python train.py --n_layer=11 --d_model=512 --n_head=8 --n_kv_head=8 --head_dim=64 --d_mlp=2048 --vocab_size=46454 --activation="squared_relu" --norm="rmsnorm" --norm_place="pre" --norm_eps=1e-06 --positions="rope" --rope_base=10000.0 --rope_fraction=1.0 --qk_norm=true --attn_scale=0.129 --bias="none" --tie_embeddings=false --parallel_block=false --extras=["capped logits"] --init="normal" --init_std_qkv=0.0545 --init_std_o=0.0 --init_std_up=0.0545 --init_std_down=0.0 --optimizer="adamw" --lr=0.00126 --lr_mult_qkv=0.7 --beta1=0.9 --beta2=0.98 --lr_head=0.00904 --warmup_steps=252 --schedule="wsd" --decay_fraction=0.667 --decay_shape="linear" --final_lr_fraction=0.0 --batch_tokens=262144 --seq_len=1024 --doc_mask=false --train_tokens=839800000 --steps=3204 --dataset="wikipedia_en"
MLP neurons of a small language model. Each row is named by its layer, matrix (up: input weights; down: output weights) and neuron, and shows model dimensions 256-447. Each number is 500 + 40 x the weight over its row's rms, rounded and kept within 0 to 999. Numbers have three digits each.
Before each neuron's rows, "fires before" lists the tokens most often just after its 100 highest values on Wikipedia text that the model never trained on.

fires before: " |", " ", "4", " |\n", "0"
L3.up1694:494473567492535509500537449476462543531467500514455536524490478521461532472564576561482413538547442488486405484517512539453443516492562566553511595465500502563495460464437479549541485468534493493514487514512466482500513482417475504431493517435540483557501447553460442467515572544513471514508457545566522507503516508451486481385576525512507477544541458541465482512515491492536536583481487485544439603546478535550479473444400565474538540580520521517508511561544498442535521443518550482529523521489472517467463524549489425452509538537517497536525419510526466445502496504505507482
L3.down1694:447448501450444492433502527488536498450486521548518488496419503459558518545451515519474489509482423472450498448504453489483450487531557526520562554500465594540460506534563491484589471534522566512573498534486526572530514466534546435536581500444488454488426561489502438610456511530460472445491481491463469478493520467440458511438508504470470513473452487460455503472457473534510516475473564519470571532495540487498489502513497530522448492459511527535509567451442503484435502486485511503419522479467541462493532552529464491502543478500455500486535573535564482540502499586514548500

fires before: " |", " ", ";", " |\n", ",", "."
L3.up261:509469458528477537477511466562513475503529487467446550489589561507503402536499363518531497528535472490496432534456492496553502458483517490513547534562516551491541507556408490512508542466511459475504450489525484513490472569467476468433522458385495544470580493451516516502524537494506562576535534499448536525511449492556467482507559579504476545497545467485575541562437519441552510499527505491552516525487556530563510424480464603468506568525530537487492481534495529475479514548466471461450496528496469464490485488454477493500460515481457532511479509517451519464473478475503603528
L3.down261:405527490471480461441501522475503500523574430542502452507497512503530437511597525562537513570490489538455473432509484513456505513523529538495529510558459559513520570452541515529507515526543481447542602503466478518549515510486492454539537483451494472504498568550527501523504548503480489562445476427539513551483521533473449508494517546449505542498484522499488499472479472433500477466456541408456485452481534511511550608538481482571538508438451492530487431452467453498448508460459461548534518527497584485508511501483453488473470520554526560432442537571521492502496440459503561553

fires before: " |", "|", " life", "|---|---|---|---|---|---|\n", "|---|---|---|---|---|---|---|---|\n", "|---|---|---|---|---|---|---|---|---|\n"
L3.up1382:556463527505502528504482497469512459467421525542453472511555543503466487508522511521515536473609507454542410503530493459442441484551490508544506546475527478528553471559398497589605496492604418454461513572468480603462485480478499517432548515500484572537497518539506502464532541501495488528528487556467448460546486481462476541500512552561418519506491504542461522520574469437464517552485482480510507472546539525524499480459523460402543480515539446488454489543499481510424440506470539443463543470524505596522457485479525541499464547497488476473472491464506471535442482528464516465
L3.down1382:490531501594523491521511537495479507574450434500562509471465479510486448452522498467492458517458511485471444533531472482456521527552469491495525568493490513421435441500523528555418531474514473517521508504499491465516543540505529493517510536500503560519503496444496508573493463475499512426491510505441450523509532450507473460604484516515465453448446537525495483505416550480551524460554491443498502509428413489567565515468509586563536516471571519491536487503454494492569541489477469528491587493446480506445496502548433445526465409522468542512495428516533506489492495470513487470

fires before: "1", "2", " to", " was", "9", " the"
L3.up1916:509401526488469460455536525390483478452513559403425546426517508494467506498598497452477463473496492468541556520517526520488520515512500536452494513476480436529553491480514425531563460563474462538498467517500501481452495558517517494485530452552516459597446506542483442525515524507506502490512503502535536456473545464476420575533592491497591537527515404482496481501506567505520501500500506490572490510486502453454402531453497486513485469496462498450591518458436498443513483542465504504469505510534462524511533503498484539488461502497461450559440486475503517524563528564519555482
L3.down1916:436470551500525549448431506516497499461486489494544464433497456492495517590470573469473508453525544514528506381495499490527440466535518546572506571507495565488404486472492543400471552487539468492478554428468442485418513469510529530513619465505444413558469520544512490487498444449471459530525391438515466543554511492526438417477464491433442433473483447515454483509444529511482557451550510476506527513486475571522526551459523458583422495476436425443481497498508483570491498477508516483476500507513516467499445479465490504589497510564485511451485511515499516481451437452494543487

fires before: " ", " |", "1", "0", ";"
L3.up939:534446530526516504521507482534434513447423513447508555496482549429526570479545515521516484517523520506535520465492507517481488500518502548532507509487550447522472489425422567504552518494579500521525459511443460574506490476478531504419530417557469518496404472482450524484404516513476446466444580569510565540551477529471423553533468487526447521508487466475444510488503515440510468467480552485571468527435489472535431501450467517499462490523482529484495482471456584455437512453475549463531558454515474554565498490509520561505503494537555502489526518497482465420547654516408484486
L3.down939:505463575506471506496530453560523519468508562567579472514489523447542521555547499509531550518481498463433488514514503446497504463500504429474525525519518494550515419502498485462416452410486448515493477438515492499444538495507499464518407419501459523580482546494549485476515485592525509529511506555467474498496536501526528516462539486580486527482516460530432419472502552564454483504458458463449563512518470470546444468464494538528514482479477491403510464533449521491501523502581479527524521433468493589443470533577424520568452519525471478458506508469543471521562516512435487494

fires before: " ", "|", " |", "9"
L3.up374:495500558490497426502539453443544531479514507490521451563485531501477485494497475489452526496552503471521468562429554520558479552491555475456482492432460568486568510494466541471465545563558553545495488570514414477424478470475494517484470506503469528507475557459459532489439471504549521469463558478536459393505520519489444489490490494493543563497514508490424472528395454495515551491468468569499513503492531435493497422490388495480485499470553464501511503507492510543519474435445466561513531491469413448529551464538556466468464580490536520535517520502547514500530449576386571563
L3.down374:543387515538527488528483495525494502500505528510529521510455522499480494560440553436512435515472489576539440532552596548515498568501450495535527509515552489514478567560582540458528488462430496549491499565445498448525532483545493519479538450473486449460495440490524553504508470513479507523472360487502523494557529422566526501483514457553521455477492496479548549544523462486503560484558467623471470517486466441425440486507513517523458562524522542520492485535551454464509523477460507570475513514550531469464508501430570511483507516491426475557557595414563500516501463557491554494

fires before: ".", "0", "1", ")", ")\n", ","
L3.up2045:551453482482476502480530449525551521491503479485438501526476566475508523503432509480505448477523501572464470539538499454566471495463479471558517450553431456486485513519487497499493503441484465529439506515462537517558463466505472535501500459459521479462476455482503463488469472523527458509448464578497519493558517438475464547519543510513544499499461491489425536477524509401485516542519446541528436498499499498554496510462495588505556472576424462478535518510447500535454535458442541552530509494563480500456379515445501496560470474471462475499538475535526413463507412503492491518
L3.down2045:507552494463555482510544523479444523491553510471513465435517469466474527505468489518543519481487492401462469417474537451500526511447480498582449528483526523565521556547424519489522530503492481562575452500513510527521435470534526470507484482466536530475504507518501476514459486494493511472499479583516494502509431538574461505475464487536529498588497523460449532515552494443496573613502492519439546438475520499520459469473453466433485477472471431446504497525567450462454530442493434565448475498476493519508481477547469501410454449499516503550471572473480551486459525494516457507

fires before: " |", " ", ")", ";"
L3.up1637:485508492395558438490485432506483478517528482511527447493446486499498479451447449478454556488435447591483509439536542525509510509482528529454562583517522550473505548471529533451570485472513525501532513505492461518394570509579518474524460579476430521497531513459520554431525525556490517517526518462532537461468497505519482568465520507469483483514471427446510471476484487474528489483491458448458456517481495451516528425466499525475554502442560526355407476566522534508482538514471542530518469453508549509548473502453545496541437537591499514510482511450528503548413478543444567470
L3.down1637:479474570474568448515468523522518467525453465557474500509497528489478464531488475537519515460486501478576515458473551403502499534526496605505482582458440530527495500468506504539535516442525493523521525524511509565534518430517552555537552511520479535510531589417538554484483530512422465485450436476445522549497516468512534467526484479566513430540470533501497416516515529476467534534493492456519564516525475460502508459429545465556523452500497444538520460462571491546562528414509503508421616513441449444516493534426478530414467468465500506511539494520473523595473465543518514444

fires before: ",", ".", ".\n\n", " (", ")", ":"
L5.up1751:576522467535491550461549503501451440509541510461512501491484471543472554409467501483463489465465418490493461573468464470514553549453452468474520457534438412472522481490543628509490530552473455524446406533452480512458445478416471571451460478531544481501584478565490440448478547486473448422540439539582458464464531523544499519495495516509611472539491448509546464468517455467455513540546539478540470593514524467509549520452495513504533499559524507490513520521500463522470519596505485503514556504539471547519478485490535501558455481471432487437532496429426484426501497499472557463
L5.down1751:544456523511504520549493465572475441525541493460518523429586428455490544509487569472518540569535490540428478539540550445499535451433541536487551486465481504564529438505511450459486487510454512442450580556548505507489520489486451471569523545405470548507524537489544542542512503401484509446485521474479430509526524542499538465464439515411534566503467474545629535523446451410489488502473499533499466567451511526558509471574546481479490508465557491558459452518469484488525445473527481584511440391444465481504524576432516498455527545490473586517508535465525451456480520483510524466

fires before: " |", "|", ":"
L3.up794:527516489511502503545487507442459504471503474583497436482578591449420546502437521534489411533537468450525429451494548456472513435517452500569530537469568459493479484462486477470534489522548527481494443528508493576416539529498529492521542496498512512524539499570493549465542557503540534523501492500460509494568473569460495581477506490491493550461471539474418489567522518472497490561533545570516491498552472491455434565507496521484550425600483465419504496519510472452511421496517562471525523478541506510456488523493493517577493547566531491505471411481493511462502556458467521532
L3.down794:516506512471473466449541475502494452470528510513450411537543540485506558504531455512443502483476549522453552501522509437520527569448491476483437492557563527548540470523531481489521518579479515419438473486516486546423502542520531465448512522488487502531425472481584517508488509487530551499482520479539515546463499520493529524497592506531476472478473539509558491459433543583550497481545496548562512449511498476522450525491563486543512533546498505491515496481464468483533492447500496606438518572453513534468554518502520512433489463481560486462548520499571517463519469501534525468

fires before: ".", "8", "0", "9", "7", "6"
L3.up1317:590449530503521564453538529525556440525488497500452519515508508420559498537464469458505488531528486547489486467495523466540484506551442441529533533491552468481520518535468427522524515452540458519488437507483423411551507541487441491529508405448513578415530487527408504450520441492496457518480500565524472536486561447544467545472480535498534553489479575500528519459514539438518384521482439450549554475539491503506506469448388539486494571482528548424488516513505523427542502478504560548523491502505469474479515550460489507574470534494506433470461458453463436478506459517508527486
L3.down1317:463491409549496475474524520515529586583530486504510529457443493495497482513516548490579450457533568589517514491547509490496467482435573571556513510526436477569539508412459534470490480470477493498551409438508562440462509521468524558567458490520504508441439543494451515570484503428535527473542566535461466513490545511486538574457457475512505502477446451461498513452503439517516483547521486545472515435513433490463513494500489521528505572477549505517545527499540499532514580461541488481528452447483550479526469414526552464503532494489505521512513522438496499504473469523547514517

fires before: "0", "1", "3", "2", "5", "4"
L5.up1239:557424508479526538439555505456548462459530395556479528499482464465557425532471434470471507487581493473492492497472506418506438456500449471454534475463463462459508507496521491435501541521512431508451455563418448499477492500508519462590527468527533486441501467462487465516556489475536499487469540527513521453500494425511476538520532518488484570537536487458547446471496557480540492484520505478484490483472504535537512453462474492515514539468460513447504528481486530541471475532451457487554506535500537501505456550422489557544450531538483527546423517443461500504465419471436499458
L5.down1239:525489550565511502516548497472498557545529441489481459454523472517499480552442501535498515557519511521451467526485557459450522448499471424490541513511478547448512476464448506598509484547572494533505447585591543588450477489580469466450489455500547526445534534478541509568514479490512510512541509446509545453486476464522460489504505490537537515449485435566472579587492554509456476494483494454489480460521471492436516480514451520529445501563570536562578468576537478516494435449542532559524481513496556463513474434542474456499459502528472526443459551505421480508468475508482542528

fires before: " ", ";", " |", "0", "1", "2"
L3.up1737:532448513485494469513474459509466492548515580469506547426502521535514502541463432455534496519524446530533407469508480494562444512435547528505507478523551534522512586515451485517517519549520486471531487455568508568461497524468560469501526472444491534432469483512600537507585528526489527516459535469516492486519475508443491534534554482488509502546486464478512521476532521539570477441523503553505491489500550522558474456513506567431539451488458471508487439523441472581549455491416547487484435551490533469486474505560605464517526497577516467525588498520429484497415536532422574523
L3.down1737:555546498479597472497536470514473491458554445584498499486402558601494494497540471487496474477449489451473451554550468425529528516468421538525513473542516501470506557498428430472463479392565509509461508496488468524524506491545565480583465501466507485489573500450459498501593477464470458565552459459469485494448488530502488543445472551524513508483478494492449522519526535512493482485524540411546489565517489493542480518529475522458479484456467433436504463486496432481468484538511509544523494509481513489552544521472446483550454517487495524476523473478528427493506456517500519495

fires before: ",", ".", " and", "\n", " time", " in"
L5.up1249:532522466464485499533486469510494450516488443442429521512585463518409508431440491471445436499504505474487464484533587459514540506583500516458530491489509500513492502516448543503509450531482494454487505513526474535475535499423418514519579448557501558457540505505473492531521514469507481438476507502474488410512583499499466501530588460518547554525479520511481476541431530472461485559541520446503469487526435448524420544527496529553530466407476577472469529502509538444441476530458536496453515537536505525493498463516488412578429524467499436484502511529505516547472490555521545477
L5.down1249:510526527496501652508432509528453523538500526556515477540494458406460496508551570471516513494515547471500449527471443498470501419418480493525537468515484502495510508514537513492479568477516508575501442481460526512442530492538522448479611545496511531483562500561477496508520477440471371522500502576475464535474419492512519503441484547514417479485536545462419544507545452527548532518449515452576497467521481518519517510456471521491507530454557458485535430492466480557520496451473493475545469488500498452506476444423546575540570482487566565480479403468493489524445443594488488509

fires before: " |", " •", ",", " in"
L3.up656:589485509506472497497470493506484559481536496514459489431449468462520505550463546542452514588551491517371468484487519535509520546469445579544465485446478569492560466455468487488540462458580518478478470475451449531447487483466475490488576449460463575600541475604505480462525535540552508484467527480489556416515488501504536580510575545529501501429526579528464574548539453521505449576466461494500536551466464498497517507441497499484421503546505539447472485438565494490498480469497539445427463537504502524521485537466517467559509505547503426479548495507494423530508523527464503515
L3.down656:568411589480491511507514547570486470508578480536478377475440479493480537441454491502489478506498455510525542425461501478507404517424463521543529546530510478483516525491473510499494534480499515571549452529546525514485487522492500536496535520483539469539527516494431555442535468444536486515488499519462497513535474502505571492475420518434455496492438516487502532523466485493574452504500402516450508458504483516563527477526538503572414466518481532554493467536482531543484512487505493541502485456526551481579479557501505485512552454517428437587551589580460517520489470475477529507

fires before: "0", "9", "1", "2", "7", "8"
L3.up1301:483504501540488481499480493476522457535441485461542539513485477465463481484538458507471532498566433461523453558476473502444419548504454499505440511523571519501510474554487404469478521494514537512520510505502407470528506501430516474578489395498468544542509495480470453497459447523556522403572521521454452474543497486440502478528549513517538594561467538520485434492514519470423496590434547490506470556483427523506468550468471510504470458514487592527536490507517441485580485506509469579466501430433537491405497558544452470472456466499516473566446444423474525475550536507510455476
L3.down1301:520467543547514559522568420548480523518513521558437472433559473510505450490474484461555438517514499487495520444435483514524501506465527495571539579515518507502469457406494544520470506518503434438470422461538506523531454525568519562510496472560514471458485514447461519520534527434441493506523485530455467519533504507579465516508489385371520463473539431533442542457543490556587465455483438469545505483445496543488506523496495499435528552548504431513481489522430495486504478563480482513495488569497468539582507505468476482568535502501454471408539549513484510479483507542537510482

fires before: " ", " |", " –"
L3.up237:493428456464513457492481502524494503536493545470475458554462498463444400527540451512519483516590512534529488561451553531542495497488486510506520537530472448456602515482524494473526456492520492545461413489485493543493568490498454451526494519493490478472507444531450510451450494552521461454520466549509488509530551513505486497456510471553540518478470480516506545534552522518505523395533476474546579461502487481419451410514479494474492558529532493474537556513490473522441519492500526495551530547468520514546550414425590484520475492538479448553453506464510486430531431544444563556
L3.down237:487503553494474434437502555528471489464492550553429547524560394484517523476546528447504482565503455454469595493475476515537418479578548529508541525531491443461518540488474513495502501469512546527538520550484547488508499557513530498484462546520458521509480492479495520568547461481484456501518491471440501484472474521474475507526517507506515534482532519514535498501500506451524482545450430423486521544445503423494497494545513530508477468537477522492530468529472492480485469446526524485484552501507511508513525452443464632489553502492458452521496416461536436504516539459522551475

fires before: ".", "′", "-", "9", "1", "8"
L5.up1621:535493507568421481526498436481545495448529485461391502576508550476509507476464517512487507467495446485513514492504536462491470463458500541561522493452531538531496457477442463526532566499515546556444482538524466561420542502478512548564583458538499542527408481517530474511470502462576461516523475533469456486492539508564503476400542500469500590466464555483513440476544507427473491492508453501555408521432486519500508610433456580490494513537423512476559452479415448558506510541484562469555560533489447473505449489479458506479488458478475508481504510509553488498583471500494467526
L5.down1621:513519531501528508471518543498497532516567496481500491521480488501494536506519568579502510505541522455541571429454543485500601516478467477536514548525498556508510550525587521500596501445464561492588505462423526487520455468384565506464444402520515476441498542471480542450445489504469451518521590487514472532527470525557496510559513501580488464464464507456515499528451499473568566496534488533455497452548459494429520524520550517541490509517502429481469482429496443498436492537481418459491550441445533560459547414516473478561549496498541430567469489460500530449469475563504528552

fires before: " ", "-", "|", "1"
L3.up1306:543465531497557487467510473512439547467510424517524534520518495511558495502452470465486465539471491500513479485528518474464562488500540523546495462526454529542562536498466489488499537546534504525510507477436504478493509490471622498448465420430458492548480492519453443368486487502535418500508538510479487518443566473510515535429540431492480494491499477555556481522579551467449542555514553502513488481492451515461488468501516564491463541559462477462473442477471413521546464531473492474523479497514478524532485506549567499432490508469424504511522542482438474580528548568496376391
L3.down1306:516509484499424513511447423465514515510444470435492481560551489490533455468532552490524523502491502502470454513439475554480500453508486531518514488478476562508510499464491489497471506436421481423446515578518532437488524497522445524512517488461520516534498474485490465496589534460486444445517487602482512494552522527484542496481513507493533385516525496533485522427511571495476550486513546514497495571411516484484505509487545512442424521529448440510423474500526524552531503520472546467511527448544508566455491502453525431484488478416488539544425548486508500471454501502514518478

fires before: ",", ".\n\n", " the", " ", "."
L3.up1506:559513499520486537505570481507507432520426407486509472418454575559484515498514509577486487535449440545535533542512505537519434490454495511522416509474552512546526503434542528480484466530489546476443526492476510526525491533503503451483519444458505488467526498549459462502494507505453478487460605504482496401415561428510489526539572460459512463486519506472490484527481457464438541507534525486534555514456528549537464512453515510442468460466428521449470498498474499418488465538512583493448506465499463517507566449535497487519481560476472522473424521504495522543477514475494419575
L3.down1506:502501540544483526529505444515404616483482537444470542492538457479491471584450587473528482482444476500438447500567474412569480540502485517584465527500533538414456492499509429499553579518498442535522489561491565508484511461546506532403522496532467468538582588476493421555505510429491521544537485500435470612548478531490517403453437545545489456503566528515462402492527507451586471534481469480555457477506544469501487548560458524422452529462453480510490471521444561453443439506604562465504496556517486515499495492537452497462517471516485425436455494470541500520496525504533542486

fires before: " |", " |\n", "1", " career", ";", "|"
L3.up955:541569512509543476451480484470468465515522442503482460503550532457513481457505458522477542539489445415448513472428454475473510482454430516513537454480488477489593488591489529485510524528559481523448449514451437443453536472488528562393511527441479555519539443506450511579550519529511580495567443474476499431473507518495488489502508531514525536508448591547516507496442384513556532569593470508421482464486471490511496501489487508477499519448534461513532558548515421470543485511531559478485513473520467468551495448523510516514448521553539450446460495474516557498484543520537526466
L3.down955:534463470537489492544482520422534489539606470467509454509492449524476443551475522432467514494447493519484522471551530522476547457547439534486501528491518574443447511501534569560465518541451553416469486477528517479521520567528534494541406517477507569496483451526470433489453469581489510479495547500474448527468576482531446449468491476488457572505458489534435478473474454421525474429561478464473545472507454483508510535538473486475569498441521491516511535484513531534517466500514450546513567499495574515507577433532458472551497467457532487458404548451494506504597460531470552529

fires before: "1", "2", " ", " the", "8"
L5.up1185:553488494547498513460443499485570543493490497417487525529416499542519523473511487476538438450527485454514548528411427482538490401577509512439520514477543500593499494408499466475508584532409500499421546479511410545543463517456419476446566491453552566600513488486548503489468554470551546506482519513508499482471465480608524425475527527493571475533464488537512466413505544500445581461495518484508517524535558439535438477472545621543473509486491505560488459511522483442460508462564500545512478468588528578575505496490553547513500528508488467525533430510474499418499521501511384547
L5.down1185:519540467430525500448560599528463416492453547569439531443515483490524432482454497510503516520487489470525472446472449521523449539476412485531477510575559490571533478553449509402456459488504548519521491523547516558551500492494433499549507597459526509470547527532531409516518505519502459522558471517505508488552486496511445412479531456515462585534426470530505492494589498517456548511550492464564564502508517540524526444493571485529500551524493460495388465401484573425519535493438507504523500482461477483521454490552593499525521484558473491499544464493497448452530531488490426506

fires before: " ", " /", " |", " —"
L3.up1446:433521519529462478479473514523523541490521556519551467459472512537464531484458536544459497487561501478537477530524567484568516456468461528496523483552500552427579499560508538464535571557546532475509543567528501527475463509492527522523427528514498494574487484485546475525494531436516559504523491536409529475523518460520494472496541525606496437518514499534530450505440424452522420475477445543552508475440579455426530491468486515498468465486487467479445426563508563533459519480479592546539577552505531524518506435461603592523431489557478550495587502512457517420562487545453493532
L3.down1446:466451535463505538541483488474516514458502457556578538554538506483457595571524546442484457476485497501569411579439482530515546526499448577492522537484500495491432472528529502506497500498501562518528544486470481481508533520433469506538531425521468506442445554515427504505543473500524492410477437535489507461466531531494491534547464452434507522465561575496529537471573514499508535521470532516462506485469478493446486503478501502430514473517484503469459562538457458467525493509584521528497409502527531467528473479567570448504443505538500444480551550496543483471499501496566485497

fires before: "|", "2", " ", "to", " +"
L5.up710:493507589520500391475484477420497521409478460489487553544507593494461491438506515446467513589461468520545501549455483470479580471444478483433494446485558502510492499487509484488518465549507433451490557471406422467514573440486405530498529476527477479509467524469488455549482436506567549480462510461477532430498531437490547473505477436512472521553435518516611420437527433457471474483487481551547463484479477450522539478518490512480458446479563543467420489507426491498501474490544544503540468453499529484489499501423467514539475559515523440506515516496479432515528540539452551432
L5.down710:536505504487498454542530546552541473468541515541486489463485515467498480554494491535500364451464477486477425532532579500521473496540530502586491505468458512484526529465443449492560431493463569525497589459564466528549469473476515520493499473522374453435476482487437483483530485515509462498573552499494478399481480500454517437452476475436525503458483536520585510528507482468505454500442518479481474563554521437513524487541557432532441525516498594444505512398439438496604467512443560496435489435510454478552531547518507505498466479458495541498446555524390439470541561510543449514

fires before: " |", " the", "5"
L5.up1663:478408565490458525430428527514483533517493497457500508441530526478504506503454489511475511565467489490446568418480481474484503474513491580549476552453489494506533451443476428468493543474516557539468526481485460603449481508457450452443541473508429511549461421503568441421528507492554493467508536545548491499527484523515500491426527546531456485431501452517457479479567473445475535595513576505583494551474472521467528447457414492476485527555469552518548493557516509470486505591502515488476465517529507478526510527511492484514453491576469465501538477533532497572541526480510503482
L5.down1663:551489522434472539505519501488511424449567498471541492525496562543554489550498436516488483503474451476530475432505540471521523505525579477503450529512509537512495472443505450462523509531497516515587534488497505555492507474541498472469501481510466489469503504473476444528552495515467484486529440423550475542499522513522514510492498435557594460518440519523479520456437540549477594460520477431538457503455499467550518549501541404481424476501483487490463511487525466499537500514424465415489484432498561517437430469505477525485526512451473470588506559513554473489506377451540470416

fires before: " ", " (", "2"
L5.up548:544538564458484487525506422498498539484459523476531403510469501516559424474480507539474555540524468465545446557404512441459503475493520487500524548437516448504555478453500514446478515488591385498454492510545411463499498484470527456489480511461484530535532498485530495476493474535558543498529454520492434504511537402566515526476493562506501574478538511510466412515492418498528490527467564524474425416492536512475500450480463511496464464506495440518466472515522511510479502407511506494526526453482532420519475496458547570474522493529470471539490498465452409476574499538499548575
L5.down548:485437493438466481452522496485520486468500463518481588512553503498541524555485529447490491491543479508484523503527528528538527470456566519553529466515466486504446521493456492493520486479499631532512531548524479502508553438469463541501497444493478494522478474484468469509472471433433571485494483480525532445518487458505532531543481448528483481480511531447526442506484508476514464536493503456557594498438467507468507537508531494536474505560449573589534517465560437491519447529527456457489531471481490598505465523470473512506469483579482518477504482516481519537500522439587553470

fires before: "1", "2"
L3.up726:531454457464523506467489530525498465581521468501459435469437551536465420437459449418548489568478413523461491496482497518431457471510495590488445492515472538547513526521498536514517454622525480510495470444468511488547463453562481455497518550439513467511426504485456495514549490491504464476507499515488528472440549417469502517526521403530554474506524505534471446544537513477488477501456502496502535420459482526464443490439467483519507550496493485450575473474538458510475526567493535485497541540492400542467446496537538484458495458480542474584495540534472546527481491483493431431
L3.down726:587515490530549501433509527466539520529503522474481491547588507466522506554566594439544541509513479512498506536529389452437479477466460489507481507577499457491576427500440517495523567510473511509519579459453529476498512481519522400527525501398485391470421465487566470549555443505444526579527407553487454470522518501551563485513510520562550509548540486544508413541474521516549483501482423563467479499503460481514487483437507527493473509492533555527485472440536472483575467406477438549553527538506483504495477482483522500446536552487504575447528525562472460476502554435454525475

fires before: "0", "1", "9", "2"
L5.up996:556415533540487533501507552441492499504472496507527516554454495485481506445535451498502476537629477517496523538482541499478460604567496531466442501493544453505559495528516500434506467551501504483437515539520470513483542534507467522460510386508477549484492528518462492512550491523536461451460430583467525570523508468484442563548503535513599492541486517446507471573557541487476525500527501520522468460428493453502495512474392504463485514578487509503514498494502485453420491521561488452484555479462466488516534515545547560483495468497519526494513430479502463527508483576494465496
L5.down996:530508501504500502531556495478528554537489462545502487466517493554467442486442510527538465460506496476500558495516457467423490560470457467533611560554560526513473480546392497536458508509545548549444485504434533472459464482530444454489469472528480443535498556553483496521493484540447473596490527464503546537500502524504514523503485482521520524474474448487391525468507447443535510444470558497506521551470422493476528577531520477548496482601473569493482448517438507438500479509525508499525505594464539574498473570496625522472486542505468548407526528526456515463400529538450499519

fires before: ",", ".", ".\n\n", " and", " century"
L3.up669:558487488529533468515513402528469507485501475413486531420534554469448512490488503523523483509505465484482463535520518501472417505501477494470509478491503452565491577524503524548518492564558464464460435484560490515488479508478465496424495487515552472458568505498510482460502512514511572498509471504494553432406568543558469497516460423513539524430456474536519527511446535439483528506597525446460469522459396530544473477451443526502436541518420407480521576458504521522556560545499488421463499480533535574470482463432579568583444536530472452546490552483478503496455522481531496453
L3.down669:471516562528536491551500525452442474432511505548484559563569459476561477429479533444476511506481512472565397494582520547497452435496567537518462482445466495500419485528425485503494528438530500500471566590431531565495521487465528508447566530546495466528484527461552448568523515402508536498463499496457452505551507569426539450504454522437453516527486572521517494569516479545487469576427460592512492502535488454504512496472515535475480453469536526558503479426458503472422507524497472610494475515476473442475410473505549574541522514489468392496469535519494432490467547508507491461

fires before: "1", "2", "3", "4", "5"
L3.up1019:491473550522513534526467503508424440497518553591502507473477513447399455478528381542403545554515469473557460470436506480548483461451455456484519517475502506475538520492494515491545488528525486589497477431476469476470570477516488487538526410548494499462527557498529442495530590460502512466474489562501559510544486561534430573506549553548507481521509506501570465527490495448459559503509522468512489522466432562501481536487521570505526371491417505455488438512493452496471419465463509470550487508556549522505477475478532486426519476566538500518464498457459495548468507477510514479
L3.down1019:556488496463519442532432531487467476524518506476515489458567486558566506458524522506527390471505557439441539429467445561433609471493570425414521504479504485514485445527484450431580491509469554520442492505530506445486494522538446510520506421543460463621480456490525475514523513490418474529479472484514543533538467530521498498505454540552590551512516441409554499499529410519495490538486493554476483518483477564471549540486540477518566568426437479485525442516522406535512502620529541511424500574507493510516471492463507491506445512558428483452492473497427441503486531518517471487

fires before: ".", ",", " and", ".\n\n", " in"
L5.up646:541488480514446450476427473523509537434498472481478539507496557461495419508500466493495447516493567496487503456544477522502463484418503440429491493548435503501538464451498478454470492490496480474423501491497468550457486525511545527462523465481517528542535475518458449557466476468488498485456530493492444535442527536535416517495520527524526568536567431513530509553467505500474584554588469460519527508518474511529485449492494571406427474532492526434485533490474546561526527449538517493494503478504487478519396514496435556586405518412478530489483467454422503498530492488478512489
L5.down646:477488493537524495559525504444452545532527484505469468470537477496479517520557524463499529532488426582432392496585497587512506437547562496577493467450509512506470489533529472523510495546452485427536536505468474512473499486411482435457530479545485579505455512570450542550498491436583482523467524556568508503525476549501472506481507498519532486520543493455546586484567449490543475507445497482496533530496495465578527503577478516551493481493552541562511439403482513467510449505484489527444447432430528452524497481489516447429482464536555472535516491469462453456400498509502537518

fires before: "2", "1"
L5.up1661:591534446492488422470509488423527562429476486435440458550552549489567415493518499505490512447435582487547518593511449479422484475546409586491400481504493473594499499548504467541482509541522451487459487441544484490581481507521467468513543493420514447571463467476486459515557446493520531493492492472465543503472474540549532473528485411515532522577471475506430449517490540504508535534538540503489544458476460503479501486493485465429439478527450524497532511507526526491463548468488552440488485566549507629464497522452506529460439546487477516539415472494480494476471538492435506513
L5.down1661:494484547549521479541486512498559545461526564554400480527540531465507467515554517472504437530478583561509545466493489396460500507437506497483562461511428496502468462431526480499545463454466583521508525526466566501421535540519437528487430546548560558576559565541502437529515442517507552575482441479545574459514558494495512480550528501535506535484534516409545528544457592463505417494473399563501515461550523485505488494469571492402489495511504499509459529449442504530584552472477488536501502532452508451492459444500492526473454496435500412520527533501424497433514489478488506483